config.yaml
num_hidden_layers: 9
hidden_size: 384
num_attention_heads: 6
num_key_value_heads: 6
head_dim: 64
intermediate_size: 1536
vocab_size: 8192
hidden_act: "geglu"
norm: "rmsnorm"
norm_place: "pre"
norm_eps: 1e-05
positions: "rope"
rope_theta: 10000.0
rope_fraction: 1.0
qk_norm: false
attn_scale: 0.125
bias: "none"
tie_word_embeddings: true
parallel_block: false
init: "uniform"
init_std_qkv: 0.0333
init_std_o: 0.0333
init_std_up: 0.0333
init_std_down: 0.0
optimizer: "muon_variant"
learning_rate: 0.00654
lr_mult_o: 2.0
lr_mult_down: 1.5
beta1: 0.95
lr_head: 0.0054
max_grad_norm: 0.5
warmup_steps: 200
schedule: "wsd"
decay_fraction: 0.613
decay_shape: "linear"
final_lr_fraction: 0.1
batch_tokens: [32768, 65536, 98304]
max_seq_len: 2048
doc_mask: true
train_tokens: 457600000
max_steps: 7642
dataset: "wikipedia_en"
MLP neurons of a small language model. Each row is named by its layer, matrix (gate and up: input weights) and neuron, and shows model dimensions 112-207. Each number is 200 + 30 x the weight over its row's rms, rounded and kept within 0 to 999. A neuron's up and down rows have the sign that makes its largest values positive.
Before each neuron's rows, "fires on" lists the tokens most often at its 100 highest values on Wikipedia text that the model never trained on. A number after a token or word is its count.

fires on: " was" 59, " were" 10, "s" 7, " has" 5, "ir" 4
L6.gate622,147,199,142,234,220,204,184,245,213,197,166,164,235,202,219,224,200,238,222,148,205,224,186,198,179,233,163,200,177,208,230,152,201,254,208,169,219,182,171,194,146,208,218,201,214,176,188,242,247,226,218,228,174,190,187,231,214,185,196,224,187,217,261,185,185,229,224,146,188,180,140,205,240,221,173,196,146,183,245,169,175,237,225,244,198,179,168,243,125,270,171,160,202,215,194,181
L6.up622,196,168,159,221,152,225,254,228,145,194,212,249,205,200,211,250,224,168,220,161,215,192,170,188,212,163,147,204,219,159,168,169,236,237,109,177,196,182,166,173,205,204,209,203,278,205,255,217,203,221,213,200,166,209,219,201,187,226,193,221,192,264,238,147,159,244,168,196,156,163,185,212,235,285,191,180,233,194,229,165,195,131,201,284,183,150,178,219,206,273,230,274,217,212,236,207

fires on: "0" 100
L6.gate1248,196,230,168,242,200,216,209,199,220,197,211,195,160,186,239,160,229,184,250,249,239,230,227,142,173,219,164,170,212,210,186,216,175,174,169,224,205,169,103,187,214,230,199,178,194,220,189,223,176,209,222,221,137,152,239,194,211,178,235,205,205,218,227,172,166,202,199,212,253,213,201,162,227,170,211,141,166,211,119,178,191,239,162,142,218,213,189,175,254,173,201,215,176,203,214,171
L6.up1248,234,149,196,121,201,239,193,207,198,186,198,188,180,169,229,236,209,166,218,215,214,220,191,174,199,211,163,175,216,223,184,216,161,80,158,195,205,204,205,201,215,200,234,207,220,211,208,228,230,203,215,234,173,173,258,185,204,233,168,217,229,238,259,190,257,159,196,189,208,215,184,199,230,173,177,163,269,222,158,150,243,173,186,175,205,214,197,188,227,221,209,198,209,160,238,205

fires on: "9" 21, "-" 11, " his" 8, "6" 7, "0" 4, " three" 4
L5.gate37,199,174,215,180,137,165,231,215,171,168,213,162,229,144,250,202,222,158,200,221,137,155,185,189,158,195,236,159,145,139,222,157,236,219,243,152,145,193,240,190,256,188,161,203,175,211,173,193,258,153,263,145,146,183,217,179,182,185,218,202,176,191,256,202,164,208,213,189,173,160,153,223,176,208,191,177,201,146,224,219,209,202,185,196,190,237,178,190,232,217,212,171,245,207,195,158
L5.up37,196,142,260,174,214,193,214,213,202,139,236,183,193,233,199,189,205,215,227,222,195,202,169,190,214,236,228,195,185,161,217,204,201,118,213,166,220,250,192,218,182,207,161,155,179,183,184,233,234,178,190,218,176,201,218,235,261,223,201,242,248,234,190,177,185,178,231,202,190,212,192,195,211,219,209,192,218,206,180,198,198,194,219,208,189,213,216,135,263,200,201,239,230,246,255,188

fires on: "-" 19, " and" 16, " the" 12, ")," 11, "," 9, " " 9
L6.gate17,214,250,192,251,233,232,190,187,240,198,164,210,142,196,152,193,185,250,227,213,192,210,240,224,202,139,251,240,198,244,212,269,184,231,203,206,297,222,204,179,227,206,143,176,183,173,154,193,192,259,250,166,190,159,198,224,210,213,197,211,204,231,193,166,175,278,195,190,181,226,244,192,250,160,230,218,193,194,180,190,238,201,206,206,180,186,257,147,194,238,205,206,173,211,202,196
L6.up17,231,252,186,204,232,134,153,185,229,168,224,206,185,190,198,204,165,240,189,182,214,191,185,211,228,204,233,183,193,210,186,242,210,262,246,230,183,188,181,195,225,214,178,203,213,194,137,233,219,141,226,248,209,156,180,171,180,173,225,191,227,254,161,198,168,226,143,172,231,148,242,209,196,135,252,229,187,262,179,199,238,250,202,190,216,183,219,206,179,215,248,224,219,221,202,218

fires on: "0" 13, "3" 12, "4" 11, ")" 10, "8" 6, "5" 5
L6.gate259,224,187,192,122,171,189,161,158,224,181,202,189,178,197,241,145,224,169,192,186,200,214,256,231,200,216,207,156,149,172,218,250,137,205,222,213,146,177,186,202,230,184,219,249,214,137,237,227,180,207,183,245,246,209,225,170,169,228,196,187,197,216,128,164,214,216,175,165,185,159,186,224,191,192,238,227,229,194,220,240,198,196,200,180,217,161,207,185,186,200,177,253,188,226,239,183
L6.up259,231,218,195,182,189,215,162,203,143,225,216,185,179,167,222,179,238,155,259,160,214,201,210,175,184,238,153,130,204,158,228,146,150,199,150,179,214,161,218,214,169,148,262,198,193,223,244,224,196,209,203,229,199,201,178,216,227,180,158,183,202,215,255,167,221,217,249,198,245,224,254,219,159,214,191,169,192,152,204,191,140,159,231,218,216,212,213,187,184,167,235,176,147,219,234,206

fires on: " and" 21, "-" 19, ";" 18, " |" 15, "," 6, "v" 5
L5.gate1179,213,160,148,207,234,157,218,185,184,194,247,209,153,191,196,232,219,216,219,224,197,212,240,236,193,243,228,195,184,158,208,175,160,209,215,199,236,167,202,163,178,186,207,192,210,199,174,185,186,205,251,194,195,188,178,180,181,211,183,151,236,173,176,165,207,197,164,196,205,216,126,234,160,227,206,219,200,165,191,133,163,193,213,197,213,209,165,174,237,208,193,199,199,170,195,245
L5.up1179,208,220,132,229,164,183,137,172,170,185,213,176,252,220,198,236,204,216,195,232,219,182,158,223,180,179,209,148,221,226,182,202,190,169,137,215,192,209,201,175,233,211,215,186,184,214,223,210,192,260,212,176,174,178,176,148,222,243,213,195,199,193,174,164,234,228,160,167,200,222,189,206,159,150,153,215,210,154,171,174,221,221,175,149,209,221,210,175,198,193,207,279,161,150,200,237

fires on: "s" 66, " and" 18, "-" 5, "," 4
L6.gate100,252,193,196,174,142,195,189,190,212,172,158,230,202,221,156,169,239,173,185,201,173,222,214,221,151,196,126,220,206,210,127,165,158,159,245,169,191,154,162,220,216,183,212,230,194,174,184,148,188,196,283,256,241,191,178,214,186,176,134,146,231,209,178,213,227,243,148,231,252,198,199,225,189,189,203,220,201,219,239,200,223,168,171,233,170,207,165,174,197,206,262,170,174,191,207,213
L6.up100,221,205,195,161,156,231,139,212,188,154,199,215,215,196,230,172,167,215,134,183,221,216,206,222,176,163,235,220,229,265,213,194,180,230,233,166,169,237,228,206,225,184,191,205,211,145,164,213,183,235,218,191,186,220,173,252,187,221,175,181,189,151,215,205,201,189,203,206,209,206,239,181,186,215,211,177,209,208,215,223,231,213,196,194,184,295,179,181,243,216,189,198,215,167,220,201

fires on: "," 31, "\n" 28, " (" 6, "." 5, " at" 4
L5.gate220,240,186,220,222,150,207,225,215,190,184,159,160,172,264,213,165,211,189,163,213,209,164,196,215,237,188,172,226,222,190,220,191,179,170,181,196,180,200,242,159,172,156,204,209,223,205,210,204,191,184,107,166,209,253,204,147,213,172,168,216,174,275,180,220,204,155,231,175,214,217,180,203,201,216,208,205,196,181,221,201,178,205,141,217,213,194,181,157,183,202,111,166,232,209,217,198
L5.up220,253,250,201,176,169,153,183,187,200,220,232,203,191,190,205,189,238,213,163,157,211,159,209,134,225,188,194,255,259,208,213,215,143,173,206,212,205,171,163,172,189,247,188,161,237,263,195,238,189,172,216,207,188,219,210,221,287,204,192,181,221,167,225,195,198,208,226,156,243,254,249,249,110,202,217,225,235,201,200,252,137,211,192,242,209,206,194,204,196,204,182,141,239,236,178,255

fires on: " be" 26, " most" 13, "ly" 8, " well" 7, " more" 5
L6.gate1185,196,209,189,146,210,224,146,156,265,208,189,181,156,172,209,218,201,208,226,211,167,209,193,257,226,209,161,242,199,256,184,193,188,240,209,192,159,203,243,212,187,159,204,253,192,122,209,175,213,249,196,190,185,231,183,206,234,173,248,232,127,89,213,267,199,200,180,176,178,184,198,225,182,162,172,236,189,183,206,259,198,206,245,243,195,268,233,193,237,186,196,232,203,237,142,175
L6.up1185,254,184,202,174,219,210,138,179,241,194,185,208,153,212,232,186,185,191,234,212,191,255,197,180,186,203,180,204,146,203,179,224,158,233,185,195,211,211,225,241,237,181,204,198,226,163,196,161,180,212,167,197,159,264,211,197,214,211,183,226,154,163,201,181,203,269,172,188,160,170,208,225,229,221,152,239,142,180,230,221,194,206,278,211,208,213,192,197,172,219,173,197,185,213,214,217

fires on: " the" 43, "s" 9, " a" 8, "," 5
L5.gate1008,199,246,195,186,203,206,213,173,209,179,156,178,180,208,209,165,220,204,183,150,160,249,191,200,271,214,157,164,163,206,213,170,219,194,162,168,169,199,230,174,224,169,268,162,199,188,213,200,217,226,233,206,213,176,143,192,197,144,219,220,245,184,193,186,249,232,139,182,216,214,199,164,201,236,247,192,243,216,231,198,196,220,154,248,212,205,204,238,146,161,237,231,209,213,193,170
L5.up1008,139,159,166,169,211,193,187,252,194,190,193,176,192,185,215,201,208,234,217,150,198,200,199,167,171,227,190,198,210,212,202,187,187,240,172,192,187,224,205,163,199,228,250,135,209,197,218,212,228,179,150,149,219,177,200,169,202,247,214,223,206,221,182,166,219,254,192,196,204,184,215,205,222,240,239,176,227,186,224,199,199,182,179,199,196,225,263,221,201,164,198,198,186,203,167,221

fires on: " (" 44, " \"" 23, "." 11, " [" 6, "\"" 4
L6.gate1063,235,215,216,238,209,221,252,177,178,129,174,192,174,177,228,251,175,143,223,181,220,205,228,200,265,222,231,172,236,200,249,229,159,188,221,197,217,208,194,229,175,219,165,200,199,204,204,241,201,221,212,183,268,207,187,165,197,167,180,206,179,218,198,260,211,192,217,253,203,210,206,206,192,184,215,212,127,289,219,193,141,163,182,247,219,197,196,158,221,241,196,203,216,243,196,229
L6.up1063,173,161,193,159,239,196,165,181,197,183,219,278,187,197,209,186,187,193,207,225,145,205,193,248,184,183,217,202,165,202,196,172,166,173,135,223,195,167,200,174,208,232,203,211,237,205,164,222,200,191,145,191,208,236,208,162,260,252,218,168,227,214,167,231,247,205,167,233,235,201,214,167,151,217,198,174,191,249,225,220,193,180,157,143,200,202,247,162,233,218,166,220,196,165,242,189

fires on: "," 41, "\n" 21, " and" 7, " |" 6
L5.gate988,201,180,132,228,166,206,226,211,197,204,166,159,204,273,245,192,206,182,223,199,174,179,220,153,230,223,204,229,195,215,224,179,196,198,158,211,223,207,202,192,201,130,193,220,225,207,194,171,168,202,222,277,244,219,168,187,183,196,188,218,126,228,162,205,233,223,122,233,226,232,158,235,170,173,182,216,205,240,200,184,188,202,199,196,160,217,192,233,212,137,143,205,226,142,161,252
L5.up988,228,190,189,189,176,169,232,268,216,195,202,207,164,218,201,262,208,184,225,195,217,179,189,246,216,191,264,103,228,214,212,188,159,231,208,197,201,212,212,128,246,228,183,169,209,180,197,197,168,207,192,216,224,247,201,278,196,213,209,174,226,201,181,231,177,178,208,213,189,253,208,166,159,195,155,162,192,176,185,228,194,204,164,233,206,223,262,204,253,236,163,187,210,190,179,198

fires on: "," 96
L6.gate145,224,188,188,171,216,161,208,223,232,177,179,218,233,184,208,131,226,193,212,236,175,162,216,196,259,149,137,190,189,224,238,221,205,211,182,187,209,201,211,178,169,178,162,169,196,168,215,230,210,226,186,187,215,158,236,189,198,190,165,253,156,188,194,247,218,219,175,174,182,258,191,132,222,221,164,198,231,223,257,216,192,191,187,152,176,143,212,189,204,186,217,196,235,224,161,209
L6.up145,164,199,184,171,156,215,202,231,217,167,177,188,178,160,233,210,266,201,192,196,191,164,209,184,250,200,221,186,168,207,207,209,200,217,161,199,165,231,174,170,167,192,211,214,194,137,204,244,200,231,139,189,155,203,207,202,144,215,193,224,210,224,177,232,219,220,178,201,220,158,224,203,202,231,211,231,212,138,247,232,252,248,211,180,206,196,254,261,254,221,118,207,212,205,219,211

fires on: " while" 12, " was" 11, " is" 10, " without" 8, " by" 7, " and" 7
L6.gate1251,200,208,192,216,203,209,222,220,213,203,216,195,194,183,152,246,214,182,197,220,219,195,223,234,173,230,190,228,168,194,263,207,221,191,213,190,201,190,184,123,195,159,183,189,145,217,175,225,147,151,203,218,195,181,184,230,183,171,126,195,221,231,182,209,236,232,246,150,186,178,207,194,209,203,211,165,216,118,229,248,199,190,174,218,196,174,194,200,216,183,204,203,205,189,138,197
L6.up1251,195,203,183,223,168,173,191,181,210,209,243,232,182,206,204,240,231,198,231,225,185,189,143,243,207,247,179,174,201,187,241,193,161,199,193,222,224,246,209,172,206,180,182,270,179,234,204,197,153,210,194,163,184,160,182,224,229,136,139,222,202,226,178,205,173,221,214,194,155,237,215,197,202,202,232,185,220,136,199,200,196,229,195,164,212,180,210,234,233,219,186,196,232,242,145,219

fires on: " not" 27, " was" 26, " is" 18, "s" 6, " still" 5
L6.gate640,201,246,211,256,176,259,185,188,219,201,185,210,247,211,199,206,194,200,170,246,179,188,189,224,161,193,155,235,180,197,197,186,178,220,206,220,185,210,246,198,170,169,171,171,151,165,269,211,178,225,244,198,198,198,218,185,228,168,220,179,265,190,185,198,194,203,168,235,197,223,207,218,182,142,253,184,216,192,199,187,194,203,213,193,206,221,156,180,147,170,162,201,168,214,262,202
L6.up640,238,244,244,212,240,235,182,181,225,179,173,229,140,163,149,240,215,195,150,206,147,196,217,212,239,229,238,224,265,177,220,217,230,182,155,193,202,223,199,149,152,215,217,227,239,237,208,221,240,230,246,237,154,177,137,198,188,218,221,185,203,184,229,212,188,201,160,149,145,199,188,151,234,188,187,160,220,150,225,217,201,171,170,187,212,159,221,203,167,204,249,238,273,167,172,149

fires on: "\n" 32, "," 16, " (" 12, " |" 8, "\"" 6, " –" 5
L5.gate413,235,205,162,185,189,148,201,180,218,179,249,166,170,190,229,191,201,131,219,166,206,159,210,189,179,220,205,206,223,187,252,149,203,219,198,267,188,201,202,202,223,245,163,194,178,206,191,208,230,182,209,183,169,166,104,194,251,158,178,202,211,207,143,208,234,227,197,171,203,224,160,221,161,181,209,159,184,201,194,193,141,165,167,203,179,272,176,117,208,179,186,258,199,186,258,219
L5.up413,211,202,193,184,169,166,133,153,211,178,220,184,211,219,223,249,225,203,232,204,216,161,201,221,216,198,240,189,184,216,197,164,219,231,136,225,156,180,186,229,225,206,136,209,158,248,125,211,221,205,165,217,186,173,174,142,223,211,207,198,196,171,181,192,248,180,182,197,206,172,166,180,174,201,214,205,195,226,220,266,131,203,187,248,215,206,195,190,157,175,143,240,221,225,146,222

fires on: "." 17, "5" 12, " /" 12, " (" 7, "4" 6
L5.gate453,204,161,207,212,196,196,213,154,191,185,203,134,219,224,198,159,190,210,159,231,211,203,223,169,175,171,182,184,262,167,188,230,182,234,159,144,203,198,181,209,193,179,181,161,212,198,212,177,162,229,187,271,204,228,165,130,164,242,219,195,214,215,171,211,158,196,204,198,193,183,213,169,165,201,245,210,225,194,188,235,198,207,200,226,223,243,223,218,181,215,243,175,174,117,196,240
L5.up453,209,203,181,234,267,186,195,148,176,195,230,227,209,170,195,234,215,185,210,185,208,218,230,205,217,213,200,180,141,209,214,191,135,182,209,188,144,202,165,244,212,175,184,134,213,195,195,193,151,179,220,201,278,194,221,207,216,204,228,190,253,215,248,219,153,187,163,171,215,186,155,215,236,208,138,198,272,163,172,166,205,233,181,181,220,199,226,206,197,236,232,207,187,201,216,229

fires on: "0" 26, "2" 12, "5" 10, "4" 10, "8" 8
L5.gate374,250,155,182,204,151,188,201,230,194,179,235,179,209,214,224,186,275,191,188,200,240,218,235,216,226,217,168,186,161,187,180,193,237,207,254,203,227,230,166,244,161,214,220,172,231,199,186,176,243,192,186,195,177,195,241,169,200,156,157,193,248,236,168,176,208,256,239,220,149,196,232,198,206,210,193,236,168,146,210,196,145,193,191,153,260,156,208,174,205,188,190,234,196,163,150,184
L5.up374,199,240,156,190,219,199,214,204,253,179,238,173,168,170,228,240,233,187,191,202,241,161,200,203,210,223,225,253,217,193,162,159,236,218,221,213,189,201,208,204,197,144,204,184,180,236,198,171,247,233,206,187,248,202,188,197,220,223,177,166,208,178,208,165,192,191,233,248,197,191,171,161,274,194,199,161,199,231,200,222,199,183,188,158,219,214,221,182,207,184,226,208,177,211,231,179

fires on: " " 42, " (" 20, "." 7, "–" 4
L6.gate253,197,190,209,207,244,214,216,161,167,196,194,195,178,216,199,145,198,201,140,153,216,235,206,189,232,169,222,175,225,191,210,224,194,221,173,196,214,254,257,234,138,151,175,209,219,133,188,163,208,252,199,186,170,225,182,207,243,184,242,162,192,159,199,121,202,217,209,261,205,182,235,230,169,184,174,149,234,197,206,178,258,187,243,215,226,220,182,177,159,193,214,215,231,167,221,231
L6.up253,214,199,220,208,218,220,199,192,166,207,193,215,201,237,227,227,195,183,221,181,149,194,227,208,193,253,207,184,207,228,198,164,150,217,228,227,206,173,210,196,209,196,214,175,212,200,172,164,244,199,228,226,231,189,246,219,214,200,223,243,213,186,204,156,158,196,149,168,176,204,245,165,216,180,134,145,240,170,165,204,168,203,122,161,188,196,206,229,194,188,208,195,166,201,172,261

fires on: " and" 37, "," 15, "." 10
L5.gate1161,257,140,170,190,231,230,191,196,207,185,176,209,158,208,202,228,225,146,262,246,226,201,247,237,210,180,196,224,226,207,232,151,198,187,235,177,148,170,216,194,258,218,171,210,185,219,210,204,243,202,221,193,240,228,215,233,237,212,179,213,186,177,177,230,207,219,205,204,216,209,131,241,174,178,160,236,205,267,170,209,190,163,188,192,183,219,183,156,219,217,185,198,205,95,217,181
L5.up1161,178,186,189,234,206,197,189,172,203,187,212,210,198,195,188,206,192,221,263,224,207,174,223,227,246,229,228,185,255,216,180,160,204,209,192,229,218,183,255,209,234,236,193,202,192,232,258,179,201,164,208,123,231,178,214,219,218,172,186,184,212,210,177,228,194,207,188,203,191,174,134,241,188,197,205,216,142,223,202,218,171,143,223,219,202,220,226,124,212,200,217,172,229,195,205,228

fires on: " that" 53, " to" 14, " which" 12, " then" 5
L6.gate294,167,253,221,243,229,195,211,255,196,167,176,214,176,208,167,205,226,136,219,180,172,235,252,216,165,249,244,238,210,219,213,201,210,193,179,276,212,207,235,230,155,206,233,166,205,155,162,174,200,147,235,186,212,198,205,230,226,201,198,218,157,204,195,216,185,248,184,162,176,204,165,177,161,183,210,166,193,176,197,118,222,191,215,148,199,210,230,205,198,205,218,209,233,120,225,214
L6.up294,208,234,198,206,214,196,227,221,225,195,230,268,185,180,163,214,200,186,197,201,171,199,213,208,203,248,206,223,151,202,192,199,210,157,202,213,232,186,234,200,182,172,189,170,195,218,193,228,200,224,209,171,214,206,188,219,119,214,168,213,192,209,134,201,245,230,165,208,216,231,145,220,220,204,173,243,224,272,211,248,250,213,203,196,197,215,232,143,234,187,127,194,224,250,226,155

fires on: " of" 21, "s" 20, " with" 10, " by" 6
L6.gate1469,228,139,201,185,252,256,206,207,170,227,181,218,165,228,165,177,203,210,173,174,191,174,163,194,197,225,190,189,223,194,246,235,169,150,210,165,216,266,166,167,189,261,160,214,260,159,216,116,178,187,139,254,150,234,205,220,214,184,239,190,230,195,215,211,180,205,250,155,172,235,246,180,146,212,217,212,202,197,224,195,190,186,167,216,174,178,275,175,210,234,170,228,203,200,195,203
L6.up1469,206,208,202,217,171,205,203,209,221,197,183,248,184,228,164,180,186,175,194,180,218,225,202,181,231,193,173,209,208,233,258,191,201,266,183,250,198,174,226,168,148,181,184,188,182,172,210,158,199,187,146,189,184,187,190,217,209,150,205,187,208,199,145,258,221,182,187,200,151,181,209,176,188,196,180,239,183,266,245,243,272,156,204,208,167,240,156,242,158,174,177,183,202,209,172,198

fires on: " To" 21, "0" 17, " of" 15, " |" 9, " For" 8, "5" 5
L6.gate329,204,205,246,194,279,236,175,200,164,229,172,168,146,198,179,218,165,207,237,193,209,199,179,227,216,204,204,190,187,188,249,185,153,181,186,225,216,220,232,173,209,190,208,212,242,264,197,205,226,152,222,248,193,202,174,216,264,173,178,181,202,182,242,213,188,210,211,187,212,209,130,235,200,220,158,236,179,185,207,184,196,175,200,256,205,238,225,201,182,217,243,209,211,207,216,269
L6.up329,178,252,206,187,168,213,198,218,217,173,148,221,176,130,175,198,159,209,233,163,207,224,201,169,205,207,203,225,213,193,199,200,140,202,170,191,192,167,206,175,200,200,197,208,263,166,197,228,207,189,203,242,172,201,181,163,164,172,205,201,165,222,187,224,187,190,206,223,245,230,166,253,191,180,221,232,212,140,179,222,152,223,215,202,174,177,227,258,195,229,227,192,166,188,194,179

fires on: " was" 52, " were" 22, " would" 10, " is" 6
L6.gate144,165,236,148,209,219,203,199,240,175,150,172,203,217,207,191,220,207,202,194,211,214,167,174,227,215,240,171,193,170,193,244,205,160,270,178,161,169,169,232,194,168,233,186,218,165,244,218,280,183,189,174,195,227,173,177,197,223,179,180,213,204,252,194,166,208,214,137,178,194,214,242,209,177,201,218,213,219,141,184,248,220,201,254,170,167,219,204,213,206,191,193,144,217,204,219,240
L6.up144,236,236,183,187,154,219,180,187,211,198,247,212,198,160,236,185,185,158,220,195,236,225,215,227,193,228,174,224,220,210,216,170,262,224,146,214,203,173,200,150,182,168,192,192,190,182,231,259,176,237,267,251,201,221,193,232,172,151,183,208,204,211,183,159,219,199,189,204,185,164,188,207,204,147,204,185,239,161,235,185,157,225,212,193,168,197,220,235,229,241,210,265,227,219,174,190

fires on: "2" 79, "0" 19
L6.gate766,220,165,162,185,263,187,234,207,245,242,219,238,152,148,176,202,203,226,228,257,217,197,212,201,224,120,191,196,232,189,213,151,203,208,186,224,198,137,220,210,168,220,231,246,223,213,172,231,217,192,172,230,155,256,255,179,257,223,204,220,243,166,191,231,237,179,203,148,195,169,170,175,169,174,189,210,198,215,176,213,194,231,188,218,208,178,206,143,194,189,234,160,171,186,240,197
L6.up766,209,189,187,176,238,251,183,202,217,229,184,140,179,205,209,214,225,152,184,258,211,172,162,215,229,222,207,206,245,222,188,218,203,191,222,221,195,195,182,177,217,190,171,153,192,237,233,188,225,199,167,211,204,190,242,231,184,201,210,200,210,190,198,185,241,221,138,209,199,219,227,236,189,179,205,219,231,209,173,178,180,174,176,236,192,256,223,182,207,258,231,188,190,222,241,217

fires on: "," 33, ";" 14, " and" 13, "2" 11, " –" 4
L5.gate120,257,208,198,236,194,167,229,161,180,186,244,235,153,198,238,165,211,196,179,179,236,199,171,197,252,181,204,194,185,238,220,243,203,226,150,149,149,274,235,198,165,199,158,194,190,159,184,192,201,204,151,218,215,181,262,244,153,235,204,155,190,206,207,148,185,186,193,224,204,188,280,171,210,197,219,191,172,206,193,184,199,226,190,236,160,192,201,212,207,178,219,223,232,238,174,168
L5.up120,234,159,152,184,197,172,188,130,214,197,205,190,237,214,186,228,158,228,238,180,256,202,153,153,225,225,223,236,196,227,189,159,205,201,180,224,212,203,199,172,182,231,233,210,172,225,198,224,171,166,208,242,201,217,155,159,237,214,201,224,231,210,194,155,173,186,153,255,198,165,192,164,158,159,230,208,150,202,203,221,190,221,222,247,191,175,208,239,223,179,204,239,238,207,146,190

fires on: "\n" 23, "," 22, " |" 21, " (" 10, "\"" 8
L5.gate10,202,205,203,216,187,164,219,208,227,203,176,208,188,160,207,180,223,151,265,145,232,163,194,208,180,194,229,237,178,227,230,226,234,231,170,242,207,204,170,253,194,209,171,200,222,162,238,211,200,219,162,202,174,167,209,180,207,242,173,178,207,117,201,223,250,198,142,180,205,241,201,190,160,180,203,183,232,225,207,215,228,203,228,143,196,218,190,167,204,260,196,161,212,148,194,211
L5.up10,214,210,192,208,183,201,198,169,172,196,188,210,234,256,195,183,214,162,234,178,213,199,180,187,182,234,239,203,199,235,231,174,199,186,247,209,164,266,212,200,211,253,158,205,183,274,201,184,214,247,226,214,219,184,181,169,215,171,174,188,235,220,157,226,266,189,191,215,154,196,257,223,123,205,245,203,247,231,193,177,161,186,220,264,206,221,186,173,208,165,226,207,145,169,227,170

fires on: " and" 71, "–" 7, "," 5, ";" 4
L5.gate135,210,126,164,232,172,168,231,210,204,216,232,210,196,268,108,235,234,211,216,193,201,224,198,197,233,258,232,192,173,191,184,205,202,171,171,158,256,232,205,197,159,166,174,165,217,202,209,216,244,192,158,210,208,244,187,194,224,136,169,228,230,207,191,230,236,246,170,232,256,146,190,201,145,204,257,189,189,195,164,242,184,163,228,192,150,173,157,188,203,175,200,244,193,149,224,229
L5.up135,152,175,171,180,186,181,173,198,196,188,185,268,173,217,218,226,257,182,162,180,163,221,206,219,215,175,232,245,192,175,236,150,252,166,202,198,223,222,161,182,145,198,188,175,207,214,211,212,208,232,240,208,152,236,239,242,199,184,204,191,192,199,175,194,245,245,205,236,258,169,170,186,156,164,161,201,183,249,178,170,201,174,179,172,207,261,260,188,217,221,177,207,215,154,218,188

fires on: " |" 19, ";" 14, ")" 14, "\n" 12, "==" 6, "s" 5
L5.gate1282,222,195,254,175,202,230,183,158,196,194,149,215,141,193,216,221,197,208,218,166,200,175,182,185,223,203,211,173,210,186,194,222,160,177,224,142,236,174,196,154,149,208,239,187,250,185,200,201,170,205,114,201,183,211,200,251,184,163,221,159,195,236,192,214,195,189,192,121,205,168,193,192,226,197,184,197,163,236,244,183,233,219,215,190,156,193,162,138,181,198,215,178,160,179,192,163
L5.up1282,145,215,201,169,166,193,223,149,229,184,174,225,203,181,226,249,199,196,191,151,210,166,170,234,166,182,163,186,165,216,200,174,214,216,265,105,189,206,220,222,161,182,226,185,252,173,138,224,206,214,153,246,179,167,170,253,197,214,236,200,197,226,183,212,212,150,185,159,197,178,225,211,183,192,199,183,199,177,250,243,204,153,217,200,193,235,146,177,171,143,179,191,163,183,182,165

fires on: "0" 42, "9" 12, "8" 8, " Sch" 5
L5.gate1420,254,165,166,210,228,214,224,219,203,181,137,210,191,159,205,170,227,238,168,262,136,192,189,201,210,224,230,153,147,175,191,195,165,205,186,212,194,232,164,236,200,193,211,247,200,199,189,148,173,187,237,187,172,209,232,171,223,194,197,189,165,133,145,232,217,250,212,197,219,208,199,192,206,207,221,213,227,163,191,182,174,222,234,220,214,249,170,169,193,212,227,190,280,168,166,160
L5.up1420,218,181,182,168,207,153,224,199,261,158,201,224,162,170,211,239,277,155,207,182,223,176,244,287,185,188,188,225,174,120,156,227,172,190,195,194,191,203,180,197,251,133,195,173,209,183,191,196,172,207,217,199,173,241,136,199,239,195,228,236,180,175,220,163,198,150,158,190,224,208,170,209,198,204,199,239,261,184,203,280,197,192,225,240,171,214,211,157,206,164,206,238,209,232,235,171

fires on: "0" 14, "5" 13, "\n" 13, "8" 8, "3" 8, ")" 8
L6.gate1441,251,198,221,154,207,241,236,186,180,186,187,160,158,161,217,220,221,130,213,194,220,182,173,198,226,193,195,208,177,168,195,205,189,177,179,180,217,210,234,169,144,171,155,238,246,135,233,229,219,163,165,226,246,197,195,183,210,215,238,224,211,159,158,245,189,205,216,185,173,203,224,227,195,211,251,216,147,180,205,183,163,190,183,233,212,160,193,182,176,157,177,283,161,190,183,235
L6.up1441,189,252,243,184,187,243,214,170,253,206,196,160,206,161,191,231,187,179,220,199,150,223,212,216,216,234,197,201,222,212,187,191,180,205,196,154,155,189,236,209,195,192,252,209,297,180,164,201,153,176,165,237,176,227,176,228,234,221,189,197,247,218,222,237,175,191,171,200,177,179,189,178,204,179,209,181,199,202,220,236,123,252,152,200,217,192,210,231,177,139,259,224,195,220,185,194

fires on: " and" 25, " a" 10, " most" 9, " more" 6, "," 5, "0" 5
L6.gate613,171,156,196,177,228,226,224,178,170,211,185,232,115,209,178,184,233,191,244,201,170,204,188,240,234,175,207,205,237,190,136,240,200,174,219,160,198,189,225,234,167,132,208,204,197,184,208,203,219,203,192,168,217,165,193,270,172,213,257,169,178,175,186,244,149,217,164,171,200,232,200,182,160,179,194,162,194,209,209,212,196,206,228,176,138,249,162,195,258,197,179,192,148,230,195,140
L6.up613,277,180,171,221,216,229,193,184,200,164,189,215,233,133,213,209,196,113,223,258,193,187,240,178,194,240,212,200,219,204,221,224,174,204,201,195,185,164,225,149,208,262,221,216,253,249,180,226,153,211,187,142,182,174,235,190,197,135,199,144,207,178,176,187,228,201,225,180,184,192,214,180,254,163,200,216,232,201,197,167,185,191,216,180,219,223,203,220,173,147,223,170,180,254,209,196